Weights of a small transformer language model: no biases in attention or MLP.
MLP neurons of a small language model. Each row is named by its layer, matrix (down: output weights) and neuron, and shows model dimensions 0-255. Each number is 128 + 24 x the weight over its row's rms, rounded and kept within 0 to 255. Numbers have three digits each.
After each neuron's rows, "fires before" lists the tokens most often just after its 100 highest values on Wikipedia text that the model never trained on. A number after a token or word is its count.

L15.down1469:153097174112156120171101124132184128174119126171115155134115141149123124123127122124151104119090143134131135116141119130120104155105164139164154114149132122133102154128154112160155118144097129102105151095098167123149126145158145163200116051120121170136119128123145118114123119127129141160134119107090125091146145162134124095100171135130073118175137087103140145122123137137122153099111114125088099098168134103117156099126175115141134132103132133098123139123138118139110110119162109147160107117141126113105080139155065121154162133121142114145178132141126101156123081109141131126167095128162090155122124105171092146106086122149153113181113130104130125130144131102131136124120146170136125138119129110166081121114096128147088151133130110103100096072174099161134151137152121
fires before: "1" 61, "other" 5, "2" 4

L14.down644:162098107154153128138142139155120132173145110105113132144111158133158103118098154140134139120135122147125093122099117139184147094141105068147121140135105163138164091164102092111129104119143136173159196127158139140075111101165126111117100146140101141110152107096106148125166084142149114084163116146122125082184121146146142158119161168125164089106096114140122131079087128157140181127131114147126149142156137121108127125160122139110093121164117123137119163122138122099122089129109136132116125134112142073082152132124118120114150111122126099135135117143134112119128146110145137115115107123116154161089152130177151159157159128122122174131107140166168110113116102167138118065123057143110146107114141133103111115099126114098114120092112095137119098121111174123114153131107146
fires before: " |" 94, "," 4

L7.down233:122132088146153141129110113135135158148138132163134186127091138121144115109165093129142096166077102184096098130104125144143147131134163100164143130122107167132142140164109129135116112091109132145089167132123140151092136120096153162141110180150157120162118159136143183139125128108126127111146139107080121130168094132106103104110119168124144114127110129102149155134123132143140089131206163128162136138069137120157154123123096145118112112156130099117108133112141136119169123123150164120165127155113112120112081143112103127137105103135180117148114129133157074122099138170149110125143142097115090089152160126147189135112102129147139125119111117083128147102153096132139103108145170132120125119099119113113111091155141124096093138119156136158131114136129104202121150103101104
fires before: " " 65, " |" 8, " to" 7

L7.down588:141137107143115089105118123084100146103136103114147081136151115137110130131137168091148106105118124107096178103101137151093187110116179122117109105124169116111143132137098088174112130113122147129126128142094127096160148126109129178150107130132113149140142111164117152126166135135104147150114128073153100142153114088151148121168111104163106125145149126094100120100150129174096124114125115179104125105138084153144174147082189124115160125155138110116115109183116085126131099157152123107187137107165122091172136153150132113114108156102137120137110172141101114117135107156114142140091113085126123136084122134114134138111119146111107137135123124094117089131101155139140117111134130106135141107145082091132123143124118142150135186105141166119144123134174074104123151100128128
fires before: "s" 50, " of" 5

L14.down816:130122083101096150121127181130100153112139098144147172148128121074116089132166119123097110115113059151094080124112106138135121135142107088169134132104148144118153119114117110121106128117099155144114143122149134181109171139113134158133126123138113106135100132153073123146083118109144151116156159088091114108177118116148157113118139094130117092129140162140156097083134177139144169153103111130088163136105134139105149122120113164128118145128112130112163148157083136158118087129136124081135179102116122121133128129151143154149117122130122177124071152156105142187099131131154146155082120081119144135134105174163085133120085136110134115152168133139121144116174121133119095125152157136117169144136106109115142113119123119110147126120123104164168137146113130135171122131137157
fires before: " in" 23, " by" 23, "." 8, " to" 5, " of" 4

L14.down312:125139099144135125154099113134148145132158151113114092152125140158131095138131145123151097168175139135136145130158114081131123125126098134105111080163120080099118134120118100080155104107126093125146122155151164189149147091134143175174134133146155155129129140108113127120127115098136136128115125120135077136138148097100173126162129135131151155102124163147164116152078136168117126114146103119089125145124154118164165129137166138088140154113138107108139124143152140131146151124117143124151112155106089112133132128159126126053149103096142137140125145129110143105149156117138147119155109145086104127109143098075123147118104112137138094142061089135142096139091098121163136106182112114173144150139165149159094120144101111149138131142145115089111132130066077099132102138083144
fires before: " " 31, "-" 23, "," 11

L14.down1337:110132140075135141129144100127114113129130142165149127101159181097149151113160145120136114102113155109158154134118124163153104140113159117152152112108189168123141124127117122098131160175085126126083127128142120123166160121133160113148099122105160133087153096117128119114103144134104099154156107137102173088100099141161127131143129129153119124107142101117102099163128117109069142085112117137142139136098149126092117122117095097118149138172159118142167100158106115149180125116145125160138084147087153133138131085093094108123111123105145142143118117091178143124132171109123133141083108127174095157140112134135121127092112157130123068097136167123189130130109138121158103158130144186141087140143138124115166104180138110101125113137110133123092160129137097135103147140109136
fires before: "9" 13, "3" 11, "4" 11, "2" 11, "1" 10, "0" 10

L14.down307:086160110120140164113093129119134076147119141138105149157169167115164122129136123132150147139117120139174120078123127093137107171170145125101163097092111184120074147105153110104179118132126178086100169115149146110082141096117155141165139083110084176097144158142169114110161154138122142134133136112095143160133148077133132087170118102121145126149148124141117124141167132153163143172093111136089116127129123126111118127148147131146149143092134098128121117164115106135142093112129118126120116152109135129118091140117135116185157146111117136130092168103175120143138143107161095101127117106152091115109122108097181154119128115135121124100118109131111107150108123108150118134158114107184142127141142131131137109137128150144140173117105171138127167143133151168130085101110122
fires before: "1" 44, "2" 39

L14.down236:149140143116149114149144134144177174139141104129103106132161122134089124164128134129124156132144120133077129137129139127107129147096116116108137136155166149116161115140089156125109141121173064173103171094128135173112122147181137136104127141121149140138100125106145131143103130091114185138097138146156113078082106126113084143149113117156121159131150110105155121099116144116117141082085149149130161104154151145114122115147092093097176159145115107107118142112146101129149110077126071119130119129148173111148172140147167108116137136154130107126135111141127139105118154171120175104136143148165098139130144135174143106129132145070110155119090081133114151120148082114114155151150125123155140104109093154100141119124084120116146125146116082092130123152123152105081172137151131
fires before: "e" 29, "\n" 10, "==" 7, "es" 6, "al" 4

L14.down977:126148120113138133112155148144175127110152125170126123127103125114140109130136080130147159194183105142099087147096085127097128175128127096114127112124123119156104138140133149135075117114131126192093112134117088119129197168122143139141092136130131180142163123153133087156130169116099150085111126116138096128162104138119164150119109114139069155137146121138118148140135058150130133135137163120137095113116124131164167124145122105146116161122128103158131110177139125126090117102096105148122114135133107122155142108120133126097109143144133109133100094123167064145109125097101108113112131144138148096124142144125132164141124151181108114150106146125094149112179120083137143116109103145115146153068169120136097107136160129116156173109129107125138118125160119134119137135099082
fires before: " |" 33, ":" 9, "port" 4, " War" 4

L7.down901:117131127181113162105144115166146108119133122127075142145151150180112129148121187133093110130102145165146114104151119129133088145112117144148094122167138100094119119113089136138093112140145145136124098115126162139096133107137125095155109094103111123092103143150141132110087131097112128142096127141133093129135129126115129075172146116085116138095171083108128143175141105130103122158133070134163155120153105162183098142114143117112137116083124125130116108135129185127159092155095115104117124147141123120123137107116148110147153136108161094148123169128109071136150141128142135133131088130093135052137129108136140116136134107132113158090057113074164156112121139127115120160161168126116150101145157128115131150193152147136121141133152128121160105114110158126151130113114122
fires before: " " 42, "\n" 8, " a" 7, " the" 7, ":" 5

L14.down497:096124138106151134156115130117150136132165125130133151152089085123161118151113088112142162096138093117117123167155132122156133126114114078121133128099128156159146131141168096117123136146131146169099087174132141096089117122120120107122111127154108111131084112124125080144135166126129108122122179172120137157143155117090136132094114136115085105138138143107126157087134101092156144174159092192144125112141132106166158155121116124135128100156128150101143147100127157133105142089079132157182123083126089136181133104109087155125138125140122189182155118170088111117125091147126065135157150113141133165116170130104142142131097108128124128125141135137098158111116146149144128130131169154127140130090119120129112111139161090133083145125120156122104109129102156115099173129139144
fires before: "1" 36, " " 19, "2" 9

L14.down1220:145123143157149118079093126105132146152140155140125122135159149114129149118107108105150150118097104167147113136158149121145130100149117117117153124093104140103116140159099133186112140125132150111090128140115112093130126105144155133144144140108140136078119119148136166114118144120154147127126129151125114097119147129091141144121115078100143134133162149060089151086151129138145162184177133121134139090103086144093135130116109127116131169104129127127167148134133142199204119103090127158175099135152131110107111131147149118130088093158101139111148125175151153155112127131096119141133104089102150126148128138168108159073122171140126125167126143084134141139153165104130133149114151149104130114121097109066134136112091159098115134120129080137150111143110108086138140161084128
fires before: "2" 13, "7" 12, "5" 9, "8" 9, "1" 9

L7.down494:101114125151115139138102140128139139160170142179108130148167128168098122126153134103117109157125105112075184136127097110152124118141147100078123127099136129098168121155122129173134119092155111119150136122112139154151115122152101139117109123118136130085083135114148104177124122160154101137181140114135157115119093131134117134106110111117144164083135135109130123179148134108129082142084114103091146117162095151137130167147142133116115107124149125079115136155122157135161134153110137132095165156142101115138100142147154173102124161143102094129108186094148190122137135138135186157091081161099094126129150106119133174140152115150126126110121076169130157138101127129082104107174115127147103139133166107101139112105113092146119144141090107116120149119137122144087137141104111
fires before: " " 57, "," 11, "2" 6

L15.down215:135132112153160146123109127094131150107129126104164129132123126158139134098138103193119186127132180149117120109146143135145067126138149103135130158136120126124103158157093092130126095151117139150141146101114183115076115107090149136119094094120091098155124102127141133113135115138108122098092102121103181139134153161130126093091130118110137089151131129095148110143130132126124121150119127169137156120124174137105159123096134162127119149115161128132112150106144156118157081110122133111129155113144108122105095153092058115146177124125149129108096126127150106142117121151129123080134100163150106147138161110114094132116113154132110108133070081079112096149118145135152076111098193117154162111101177132105127108174145113135149136111154137153107157126160117127174097142131139
fires before: "1" 58, "2" 39

L15.down1180:141124174122126114169152120128151116198153149143108100184171104079159155105134133139158126111103106085167152124155125125138128133156159108147089123143134083145149149116103111103103138111114122098137109142131092120157099168112199111126151117111138100125139155152102120201140077113092134134097138112129134159094159111172115153132154141150152140127126129082138114102148168151112140084138130111148139159121143127124130118109122146101054152137090156108121128153153140124076137088113103114125121137136115137080160165109168123176101119105117155109126104141149122141108154134162110155133080119117162114125136161150132117127086144101143167107129166170086122106148124099135121118145115128122143125099167120140125122137115119130115131123143134117086086142148152144114143130149142
fires before: " (" 32, ")" 14, " |" 10, ";" 4, "^{" 4

L15.down888:131103133106105105135136129117141148140140110126103169112136121123101127163153079151148089157147152131085170114141077139127122126137150084121134147107128112089137151175154132143141116091092126157132106118134097109138115107110124134107087119141163092173118119123116116151131116101155123132128162149138155169135155138133120117165118108140060135127125096142148119125144165165116140123143136110174096161130135170169097113149157140070097113122136123147120142130133093123095157168109103130141128124113123116118117142114157187136156091150145122119211102101146112107139097128154099132182147083124131141060112133091144173127142176148115099086074168170155140131118112133114146112126127095107096122097139135117100109120109133136145132144111108136127099135096137125178133153122132
fires before: "\n" 23, " |" 20, " (" 5, "E" 4

L15.down1291:152127122179126135118130125145155128122165137139123156135100131120141126139124143139135129128136156138120075129120092130144179112169103106081125159137140144142152133116109112112130137132123132135110142079098118102102108065143173171110129171152150117096095133111140121119150111153129127103170115147128108079142085179118090140125137131153165126113104160116130151095143117134082189096146092141119154145130144139122140117131163142096133134132140129115119154116095128139174104155164088162125124155096150110124109171061163116111164133154190086149155141161132114107143096127132127117122101123096117127114141168142126176132170158180132133141040134164184131120136105136168129105114118115131122131118116080111094112107129111111118109139136085135116101122124132106143133127127114
fires before: ")" 46, " |" 33, ");" 8

L7.down766:076092143157106126088112125130157125133109121132082135133129152130164155126147144175118167130124130108141084148112134117165147149070134110135133116122150139155107145088071120099131124112137079138130108076121144092177101107139139142133132087142150131118126171149130095118141113186165115147107057140142106125151151147114132079146178082118168167108158094165129117179127134137102177096130148109089129117154114125106128146135139143091091133125120099107155146181188140151148125155112124116142144146109128113139134097090133122107106134124123125183142140098090131138107172102102129163130146122141108098133118145145127121130107077144120112125120113136133120127114097127090115160145094144177121126136172121135113117140143106126101112118090152141096122115132143094158139143151139
fires before: " " 50, " the" 7

L7.down767:151111148117074119119129126139109149129134120145089134071124151116111085143135157138163158147100160126143089107163136156126147124134141080143178103152125130076144086137101123133134106188122119155150130121140145132118147109125120118093133102152128113160163140133091123109126137125154099090104112165127122175121084140115144101124161124105093099152107099124106140171098121180117127120129164147113115151105127175179133131137111118108105104149113131159173119174117131193157128103154146121105141100129136116101138164141075124153103161117090105130140139107139062146136105164146143112131136139102102137105119095147131113116126130149117153148157102110148152090128152144117101165141095102100109168133114099120147103112154130095137104144099114085154140137150162086155179116122117
fires before: "s" 85

L7.down1132:155104110135144115112115165154062146130122155133114096141130118123120128121135151115141081094109070091152164102206113138133108146101158146145141110144146120119164162126133134090147085145157112144172171129113137094114134144138133124092119133134132125133108075148122116145106097145114108106137143107134121145102110084155123129121161093142153110133160087140095135125137132106120138125176119118130149104137146115177143139129132139120126123145103151084143148137136176110125124112187118138125077125172096129138115180114107131146102115135130169152142145110153128093105087169071140087113177129146102178135180115120140143131159174108117119177135125099112094095137132158119110144118077116170100127145115103163109125120156121102119134112146127110167105131131144127120092127143151
fires before: "s" 62

L15.down358:135086112122130112145121123143117126176162110114139098086141122128142103131151135139124158158122136125121144094125146093142078102170128145126152132126128138070117175060112095159131138156138126166148132136132123123133128105132158158129098165120138118145095103112127139153106071109129096156168132121125112149145112151125112107123113134149180139161133131073112144115094117142142114153161109135091098115145119153147097147155100130120125137149081139133127110145133141129072139156162141148129111157141116120112135124097142131101165140118145086139101178136202118095145167097144151111100108072110114120131144111156135126178084080144127131095128111183157075128146127099133110118148102155126167118110141115128114139112153096117178118098120126107110141138155149181155120176128136
fires before: " |" 20, "," 17, " (" 10, "\n\n" 10, "." 6